{"num_hidden_layers": 16, "hidden_size": 320, "num_attention_heads": 5, "num_key_value_heads": 5, "head_dim": 64, "intermediate_size": 832, "vocab_size": 32768, "hidden_act": "swiglu", "norm": "rmsnorm", "norm_place": "pre", "norm_eps": 1e-05, "positions": "rope", "rope_theta": 17800.0, "rope_fraction": 1.0, "qk_norm": false, "attn_scale": 0.125, "bias": "none", "tie_word_embeddings": false, "parallel_block": false, "init": "normal", "init_std_qkv": 0.0335, "init_std_o": 0.0416, "init_std_up": 0.0479, "init_std_down": 0.0479, "optimizer": "muon_hyperball", "learning_rate": 0.00554, "beta1": 0.95, "weight_decay": 0.0, "lr_head": 0.00252, "max_grad_norm": 1.0, "warmup_steps": 200, "schedule": "wsd", "decay_fraction": 1.0, "decay_shape": "linear", "final_lr_fraction": 0.0, "batch_tokens": [16384, 32768, 49152], "max_seq_len": 768, "doc_mask": true, "train_tokens": 476800000, "max_steps": 15706, "dataset": "wikipedia_en"}
MLP neurons of a small language model. Each row is named by its layer, matrix (down: output weights) and neuron, and shows model dimensions 176-303. Each number is 128 + 32 x the weight over its row's rms, rounded and kept within 0 to 255. Numbers have three digits each. A neuron's up and down rows have the sign that makes its largest values positive.
A block is one neuron, or neurons of one layer that tend to fire together. Before each block is what it responds to, as a language model described it from the Wikipedia text at the highest values.

Description: Start of given names
L12.down331:139158156130149123125178148169143123136144164156136083117135117172162116172101095159111162131142121133157135147121144149098119122185112078083187138159083156096130157105169163145144131139133115102125099114102101118152125038127156133148146148145152133173150121084187126099141132160088143101072135078114103135129162082164168114148177119151135119128144120166084101097136122099028171161043
L12.down410:073102120164124115112079122143121143094106073142213178064115128140132107123120116058181135146073120121115146086075058205116123130189127105128158174078111147131137182097187093181148090170173114142122121128143132143110118141102124092151115056077138134118141165141104153182178147107119182102088186136133099124098100124151122101161114105123129122116125164166121128052105103104106148131157
L12.down415:108073190138108095117144073171148152081162117163130168094093090098109151097125145125119152087122151151115124078153072171130135157146128129119064124167106154130117144111134108091135095153139134122219122196108102128149068095075047103110180152136159084105141131148115159145149175127196106163162159123097162150105085121116165127127144130110107122164119138109121120154125136182114101137121
L12.down547:125097105155128173090175123150111213151089127126178124110125114143174065124086099125132156134196064130085132102125130106117149100122124076136127116127157090070117146091123128156122152127120157131132114092139099097131100159099128052148096108144153130125107115064203112158114178160090187086118150066071102095160135230144172160105126090103139123175106099120064132114141112077125125169106
L12.down561:094126099098113153157146075214109167134146078163088180113213163112083157182138156089103178160097123109145114112136125105138111125134149115121167102161099195133122134075128118142113116099148113163131154103098160087138128191152136103130157065149053161132141118164106114145100182094189152084167093180089120058142169128070110076156115114144125148113107120086201177124163158137140123170117
L12.down615:064121079129139194115130204115110112113136099138134151095119061159129106175088151163119147087182124111176049128103125168169063141163118136063133176118177073136155119100089139152111102171172210133093143115081134141110106129170106089141132127134115143146140108104028128126095187135171137138126097114149164117149147159150153079095179101160125151116147104100121155139142147106068124140184
L12.down749:195194097116148113149141085142138130144160063106116102085161140101131113090130111099166122191159135166136087128087146088163097165051116145168141214160160178209122096169116077102094143164093104146119121186129132111133106151090096129152110119069108142182149086083123121081145161153093134141072093097175100152188144079140089170123071178141106123081091204107103129182119158118224155149169
L12.down814:135111134129090146113113185091130144123132161111159120118131156188129123090092122153107085094168165164109077102127156159101125101093194060157149172123151148128120140125159170219077151122162143146155124132105122171131133167171204120128093113116156145139219072147118133166137210120155159113160095157133116167136163082174119098171144104176107145134134136137181125114122105145110102110095

Description: Word piece after initial T
L8.down79:119083181195105119173141098059094114147161117158107132133061094167142130144083073106078164091128129161119172108146143096154155103130162173105128103115074077156176152133161107117132101150129169129201191118116157157139114152103102069146100130070189148110150195117088161102160152180117116144174125184121144032077099127131146163160160111104096151114101170129119038139130123127068061113138
L8.down403:137127055149126143106166151189150145111091147099158190183112135159125058133146143122144048130097158154117114150168173156155128123094109169133125096126107158120138166132096140125184109181124111169181125116176087114091087161202102127107198142092173122109105152113183133140175089147147150133135205152107103147106107133122157104095153184087081123136159097157118110152151138182166194076149

Description: Main verb after subject
L11.down24:152135143054118122103089144149105118107106080155114182118116153084123094135139081138102124127145182093114148102134152175118136183120110105105161155093093115072144091166070126198109141137210133088143129148125130146138138118106172140098086181138187117141156115115176145135133195117106139153127095118106147118115079184125092114165131088162118155100081176131115126113156147144133185174108
L11.down181:141131136125119092213095143101114144166161197090181167124144169110156128161115075160112121150132075116124116218126068102104181111195149120109111129065168136119125132134125103172118115123065169067138084127146114138120164121091138170127106131133134092085177139085142158201133145105080072148187223095174151094190139151161189145133156168158185121151120130125103106144177118190164109121093
L11.down252:076127107117137105105114084108099102113079111174078102149125163109134126117115065144098147055174124107106180146145152138139130184097168129152096154136130110080090058123098150162107152144226105089115159146146126138122190123119157117161103137137218108085118113138186116050147187108135121166113147092079125139134126162170105144096152126137123164115080173121148167098205171151056139140131
L11.down818:092111116133140076126155111141147132124119061202083114110135120078157087140124098103150150127127176103137147102113151149161077171109046084105176116100107098098148128165111148166155129153159120086107153153137123132158179131127137143063103196137191095115147134158128114114132164106103089190112072099047194142088141183143088160088152122132097196124105135117114132140136155165122169128103

Description: Stone structure descriptions
L11.down223:175194107135118068132134153109129122170131145159120189142110167106140117136090176145123173062165147069091137175117129078169192155172155099079109109112184124115155189084145196150183116131149196080113113115145102146132106145072114147175115106107158126097113121116156126105079163144172134097118137114148149131172098177080128152111144071185103135095125105170103153178142140096160101183105
L11.down275:125113124100125159118188128103133127128142148116101158131095135142127144116126171136149165129186150120064132105142126063147128141096142156090137116128100172153148119118127140123125151169100146162091138062138101127089137170133099139141153152094129137111156120121154135133127110131109105126109105057192140177098123094145162179132144115196126143117117159116114119113091100090078101121133
L11.down627:085090064081123083111160122165104130164220145186115199053143111119093113107068142182100096114068164086124092026145131230103113122191102135133147130114124136103153099154097171163118179118145129102138211114168141163118052131120138117155140165083132099127137116076092126142105153156109087144089087091125134106139138174158106112123121117196088121155124148118140075113146102121088174091088
L11.down632:198163129154101166130100075027131150146196200128106112112103142124136135070099159171116154143184152133110103151075175084163112120068157157107175133141069114131094108142155135114188106110120176135089164067100130112129160180090125116145104160081167106089128099102134150094138121157140202120073192126123143070142126119091149167048120107112114165134127159098167132207138112091130102137079

Description: Decimal point in numbers
L12.down31:134136115105102120187112099121159148126066121156075181124103118153147151128071143117084193140141104160122120106107134143130113158146090107077141130121121149143102150128115060168092123105127141120096166111169099110103150183101124128139119127178098150106183135191124123162096117189145099098124178193136082117118124105064060099178159131124158131138081162116094172113104105113121160188104
L12.down184:111081114110088138138090140085116097150148144129079117085143114177098065122173151137106131099147115084203116119129074157134145095151140155147095112171138086137061142112131115193138052157193203074113149142194192130114137139091139105101135071162094107119140132143182084103066134187158094089099092161079082138111105118088109133151078096109138205142169145104126109154103122108170120090129
L12.down358:150132137159088136130137086116171116108069181156135129164159107160102177127190111171128083108177152112129159143132184126167119153166202119135129116158155149113114096092136038075111105156102128160166116164072160110114118158137143110125148157177104137123175095149151119105101163161099135134106149148122143128076126154156144178091152191156168148134079154149132193070138177160090120153120
L12.down502:101136184079182097158096121151150153088130086131144160136116131151082154091074091172087115122064184180159156128127121099060116098145081180075138191113170084224125088126142136200206157108074097119173115140116165192145131139189162105130130092147100174072158107106077110072131113143133162104147139117079174138163111151132158101130139094133090108130127144154160128138156093101159136139155
L12.down509:145150150158122062074124162060127142133127134130118139127149144123108149133151167176142110089095143132160036136126139173109124093093111106093112192130163080084126113170120134176106181160116128130102099096127136102171101093144141172102101182172047170091100100113167153115127122083098147163083110142109132161151154084151178125130148145176157173142132133153149080122105103143089157112133
L12.down555:050082153110111095107117094119119122159186133158133127130179152090110131133081151149124148131160114134109092157153157157132040139152120187155106111092122124161122124102152127082188123116132123081127109084090132169162172122127137092119124085140113106037154076133160109107111129116112108166054108119108123131145096119157110122067124151149135138083155119096121131189137110152051129186107
L12.down611:125134158119117182138167158151156139135133104162123128118137038128162098118115149058093182162164151106090173064101087165135142107155189082084197088184205111158111156133121143205151080160133133112165090135175129135093073137160120167079071136070089143142121082107123124080155187105076128159125072105134091084128091162142163094130081095076109130129110144168148119097140104158118114142212
L12.down714:176107115116190102130123120111132092112116134138152085108157125117135173081152035114113089125150095143141065098143156075118137131110108169139144119154138148114078143116116135111189065155159117127153139182141194090115126132121147177113106111097123095167061120092100129134149112077086136175130163138097136136174123103140145042153115122158119150100117143072180108127116126188154106124152

Description: Score separator dashes
L12.down107:137131121141105108082137078121116155134178052093041131171138140124068146134085178173136170143158155137106092106145130126131130076165167109108210123136116128150177160137099158162162106138136095128146128104153098130172132109116112097118139179127115106104106136125184190114124107122149100149140110116115166145101139141163109135122183126160102113115145144130184187128200084140110144167154
L12.down313:142161128089061119116125107093065118165104168101120150134085142126097106129107111166108205110139116092091116091089144115168155141088118140143108106134135121178171145166165119112082079192124088071108096113130095137097088114144150154102162150168149127179208051166105134172124101165096138101058169139162078127125129143117172137157142059097128152125107158145106151144125096135090096131046
L12.down398:148181100094138090183079127100159146162149106145132142101081196167107154096141170140120123160121134093144125089176120194089159159090089111107095099151093186103100165118150105100188092134114155142152052136161112150126133144140206118125140051085139115163129125114158116054128121117101151135179137137138113215149166173143104138104087127132138064162143139083110173142157096091146122126123
L12.down480:091128128158107145141098180156122126126144131097115096162156112136109117129166086106175096168114155114197040108140133153100181104156062147110096106133088145155123105134122090132097102157142079144069095098179147129188173133215145141055140138167106128083108180135142146124140117105121163124131151119138163086082148130153112103110136182095088140116136104121135145135125161149154091104130
L12.down487:128136202131111160135093087141202111105190126103172086102111130073089107143142138122107094192178086123048162099117130104132130179142138071114166150126126122121133129134103123126167135151118100092137177118107127105108160148124109151120168171096073159089104092108103155160162166129155118173113131091168138122142137116084126111105183144114167094114154083105164152133167127102094143173107
L12.down524:208121082092073164146086128126144138142142107167140114053125141129134118128147090144123104145144119161087097143158102107108130119124110110098112153109115093116094192124095158116105109103094136159090122117127114121103161139166119102076107091157044100148105160129167124147076106151078106197140121117107041080158159208183094067095100122066105131138190091163074116153217169193123136146091
L12.down543:088184141131180099099134189122187154231108070151132149144161062087112150163088157133063150111173143117107122147130156147062097163120159108110116108177110168134147140153078193136128083165084085173119084160115101192135125088108110099189127116176145082148099145090126143135122110146138143139119144114143134163097087068148130084110192122107125121191161126109126133109104173133152147168141
L12.down730:136075145162179101134146158123180134169141070124083116137160119085158066142190059108119085148140104114208143175093118067130095162145147136148142122103116092131111090088089115138044094135138120172143112093157131213091100203144102105114129115141155102124106129125126218164131195139153108116187157161197037081125185151125111129087150107096148129086143153117158101100135132151123114085105

Description: Sports score separators
L11.down190:127102126125148157043128132148140207181161177138169081196146149079106153136112128170130128168117092093130088109102153153157153110085039128121141103063078151107118131134081150159152172161131117166111076146104182181098098120130164153126149112104082133180087167102111187149115171135149169166070089167079155154122088102147128146178124125097144145109100103124192120148133112132108148163118
L11.down241:107081115146107125136135089108143182093195064150144126124155087106145134109158190171097134191140098145132153147136088100134135125153145110184072150108136133111103155115144117081125132111166087077078110117110146225142112148131111150155067097112167134166150083126055163146086064137143162157114133104119121117053090144085136157201115096121153135089125086126138125073161154173101073146126
L11.down438:155134126124067127113133116170167140174179102128190121173104064150089117165137142086097164144150129142118125130068089090162110049100157166157138163161145125126109155091119099140144128144139116133146078140097130134138087181136075139143122101173129094138113134102143163173185131159134133108085120134044204092124130104167074109108132076109151126158105176085126079130163099106127194108196
L11.down653:087061124135105164133193097130115092157127085164100137103108157131150074107170127110164136166148154172131108129129135159131160097166024102123167115125109135166148095089121144186083140107067062116161140086112142063131111166143126122110130124123159148118073079132146144062117151103091177114154102141077108088147116146142106096139122145118152101136105164131123154111182080106070146103168

Description: Climate table parentheses
L12.down4:133101154096122162104142173165119148077100106138113125093114135143141092104124121129078118180108152116111195145155100173037117167067081144119082146144150135086097122114115074118129150135168103112176127088210131097083079140150113128099159152150181134179093044119137197142097128159132104126143107134147124178157118117070070129177102154103103121112150158132108121119133123176161172134142
L12.down158:109127151081101112106184167093084133171114138108138174112121164137142136130145142177139122082130153168070100139156087105133160118096085153135152124134155099137153156057102154096145113152129124152177087125118113135134083145071071095165060146144187137090103154177078122140170165089178124104082130137178057121066144115147152175093114184162165121155036106127086165115219173175094071155070
L12.down185:128146135114188152080164158092103146089160129162143106125143121056171099109169128107104152129131120127106114099180124141130074057106092110160133137126156120125116078139127151118142121115141071075082092130129162131197140034077164052077177092104124152089159148117082160149165138149113184125149114157132125154067153103111182141121158172169109121137105216103087110092150136102118114142142
L12.down248:068141101148121188119133206119126148123107152077190097139148082088118127118107152159108114005164120151122156093104143138168105158142131105120113188118066099101162082127127151117135079097135145129121140121105136147168098148076135124146131152181138106141180129126167215131122149144090116147144130141142167117129138133151101097122154173148141141120175119123141157133133053135138179156108
L12.down292:108117151199136123161100147133089143149127089146160154172142133145123125062158137161117099127127077113099138134180088143097117151138119083102126099165076164162121120129143162156128145077131119124077165141130181153121136116088133165132162117180080095167062096127164146110167149151158162118118136188089058051149172139151133136144098164117211139091071195175129171079138076168146127155154
L12.down307:138087187108056114166054154134113161145172163051139102175137137196135102089118154152141125112136153209143121135134126136166128080134162113105082105149139119117140133134127148142118097129117137121101132076147092113176139144118107157159138184139100054108156144139129151199128131138140110125142112112172106081116121128098143084069087171132142130193171058098095118114061102186124146113102
L12.down423:092144104126155097170145145117103151099146082109108096104128070179152134131159090155123147076145132143094116105114111045119149171159082123129153126094064124142077158116152062107130118124102039164130110117157093169143113150091154124188109080079125105091155112124107091156104167137172132134152123143151135134111199144106107179142207105136096104137091100137078148184090141180142119100113
L12.down503:144177112144081116139151140095162099117129134152094076170110186099105184133095115117143120145139116108133130137117089118144088108132177071080214102189149107130093123107140185114108105104145163121141112091108139076112130159116139132147115109136164141175125074102174123139110130093173135143081126077143120112144131151117132165108095120146131163125135157180128081115204048095103226109171

Description: Tables and statistics markup
L8.down430:116155109104108135125139154133143197105173088138116085138149121134148086129171124177114158156145114157062139113122145118172129179081129108156164162161136154062136114197102141182163133097105130127108103122070152100086153101139127095074119103128207098159125094199138145199217165196100124185106170174137130123117091166153065127102137100142204122122127128142112132113160131122144118088123
L8.down733:133099119075078147191136111095057176137119138099157120216103114158151123132064156184135114137170065104054113181152068111113166133147139057095118162169169147134081146075112117135115117114100153072121105106127114128077076137119123129097103159079146078147143146153122135163093145126151120137130165121164078125171138139116157133135165148145096124090095154094179161147151136098117152068072

Description: Given-name first piece
L11.down27:125096148151098174081090179155126134154125119094138119141163130148099141106141099102124128108163158090116152104159101163095114131126128114106169081080056122057161172048116203161119123092197168180156123076140189155111138121161112152127126108117155129089097197121084124166132118082167151091153167157108125096136118152155155094138109095089136173147096162177086137080162102090084131096104
L11.down251:123174133173111105099109120119158080124122160108101137114140115174136087156085153131162205171133102121111096141088092095122104070158141131092150155100127122111141126129156140131133129084156152145175097142140116089139122082029095089218144231115140108108139173075151111120119095134149045128073132145079110144120135120073114144125162121120118156119119149068157144141165088062179134133099
L11.down330:093135111172054147123116181181122157128088084181176123129109180134145173128097037147126150138093125130079176133085176179129181107132105049105172151056043141107135120117096068126120109145203152131128113113103139117161138102178183157174151096119115170118110070156110121139164093184118136097167105165140113162100117138118095103127093129156077134093103148091118127134107167096085133115115
L11.down448:092081172135146114145102114132163171148104181154160141133127083136043181106116138174115100184153195123093132108148173172111095116179123116095154048155088166146102102115156149133103122122112107110194100104137154093141120152138225164157126157083070085126116114159122102123117128106104116074171149126135164106140143188165086129118143236077135101148086147209115154128110124144151122128135

Description: Main-verb endings and objects
L8.down244:143092171129120078125107125127134142100129103113123187093131167052101154089123095174137146112070132127136152096183087106165141171126057095148170120160112142167131117165129078162130189174120118084155089091142072166090194125082118127086172155133135122076136160144148121159117131102119096152130135101192169164151104164087028115133118095124059171133127089118101131138105175125165117151106
L8.down413:060137111101130138131161127132141076162111125186113144082174119086171133098135099134136147128126127105117169126109113164087172141126067074088195154131146058147198088127121134146160126154142064130111046098152067139156164187104111113101180180134146110130084118139143087114138168152142087159138118141128174127127150085111111112108178147077103178161130147115116125155146147140136144146103

Description: Main verb tokens
L12.down41:175124149116116143059097069126111112157169182104093068155143149076109114137117101120139107132152100043117108172117092197117097119107182102130069110127148154092115115162154161158157081211073147126143111152137146150131111176117099109140123158121131044115123149106083120113151068123140151092093167111171129147138126073134108110111073139137147112127086148134201092159153089118139129137127
L12.down124:145114112119113076150094148136165135097146130148143080159138106128112085128103132125164159113101181084091093139106143182105123088111057141087161159099034078110169104157113146121139103117091123127137121117100102139130184129072154104099140175088176162106089097153135121121167174093145176141136079128105156097126075159145098134133144144101079128126091118082131132146135101130139173107121
L12.down142:144166120164095161120076077182073133152172107123152101164193122116114129125095141100179160088092161147056138110106102046079108151141108132079147125123089051126120104116118123183115163082148175110137093132128112119150135107116164147156111098107118086145159148107097148092149077148124142115107146102083149114089126144187115099166142158147130103173108057161154118116187089176148091081119
L12.down302:198141131144072152135098098117141082140117166104132076142180148102111118169157131108089113136113085132082168158136112115144108130148193103176142105124134105103126131088098146073111135078152109097149128137125059168066108135135129119119108143095103101047157065153118140161173134121171139104090157165129095117097186143072109096173129153154092126118083128194141185120093112107092133154114
L12.down430:065136100066120162065088092142097183072156115165130105092131143133142109108139152107133106121186139091155094110178109154099127161130159122094108150088148130122148189149117139079151160175146126105144123101143092088139115148143142142114164187219117128131166193054167141140131157154158115155059176129109144120152139144104154106140152177081099144081139179123112120178149147116185135155142
L12.down448:149179130083108122126097173089096187121122104117180190091148093082144133112139123090163129104164137158177110121108127116103162045119058092114041137181112070158157079102149083142111128054084122053111120119104095133092161099142115127112104106166140147099087119145100119163176099114075119095155099104195108131091084051117118155172119120101159072096181109146113147116047116116129087138155
L12.down664:098146090091140080141134082120114111152124061148152127141151179172151115124089130126121163147140110120108096135155091147125105144176209126172063137100063161161102095106145118171117184113179126134164166196168144150127116146185067064125138097152129083159134139120185121164149141132161131196111099127125098181086141159158096106155172106100175169101025211085030083135152112121130168120171
L12.down720:103119120160101131120091139098126077134138099145121180170144108137148177213199210117134137082119166108115131087128152123096102010117107117149176180127174108149146140134138170127152118131129110131158147113078109149121097113152110078127106126155149167128152143158150097154122110049091144122106062111167122110066123116130132131140135098151099089086153119074170092202078127098145127106130

Description: Decimal point in numbers
L11.down142:154138154106155124060142177112139116140146106161095158080121114095136186200155136168079111136156109183104178162149177155103095122132135134138175154137128102081141099146148128126126131140153094164085099115071154178126116135159134163073172169118101137154094053066151105128138097080138140116065116140150102152173098083124116117127172094116089133123113071119123110077123119159164104112156
L11.down144:096133125102218154150117115150132131171077149133160164167209131094151128156102052153124104093127098154130156129171153136185112133085079092174134103114130144158108087139132106105155086155110115162084064123095153150108132119109128178151117172099187137105161192088058112176116115149093097130116163071102092116153095125122143130127115145147208114159113146106151110161147137124101142075140
L11.down175:109174116134121090186115122102137078113129115104161125112168125138158129125110095181153213085174103198171152122113142130162191030120121101113105128182133203137151117098098069141172142174138166114097095132132081112139148158069160154144123125125103143170172134035116095116116160124099171064123170093108082137139115082156166058140140091150128058127139138124117098110130125104150135102109
L11.down821:115114128169041110123148111167098184079141103098056106123062132145120159104159098178131108106171161122107163098105145111119129163089120104135106132123103144128112104065133129166086157153130198090148100135135138151119099088167184154118176125152111136148175166152068126119079142116090105125100044142094154106161138100127100138122137082131139142067107147080146212084106118172122168090058

Description: Separators between paired numbers
L8.down639:154148110111151127173165160113178135116139077117131093171144112076119152169165150126152095135129146106190089185129070108124149095136079117165153100119094116158115106128120146139102154112103098088126109148186124183122081122109144156134123105120078151157148196143079117076097135150173168199129089146173083117055150096154161107133093172033134105153090127087139153076138148145103133113185
L8.down647:059073130092115144132097080196111183124090137189116089110107113139117139164142162121133096130155075105086142090145114106102151114117034097156110094093096142065151172109183156085171190127119073117106101079162082105138095197126163102133116132100164087115091057117140130195139147132121092180155157115143151106157175113124106159120169110099127119157100117179117141153133150125162155129128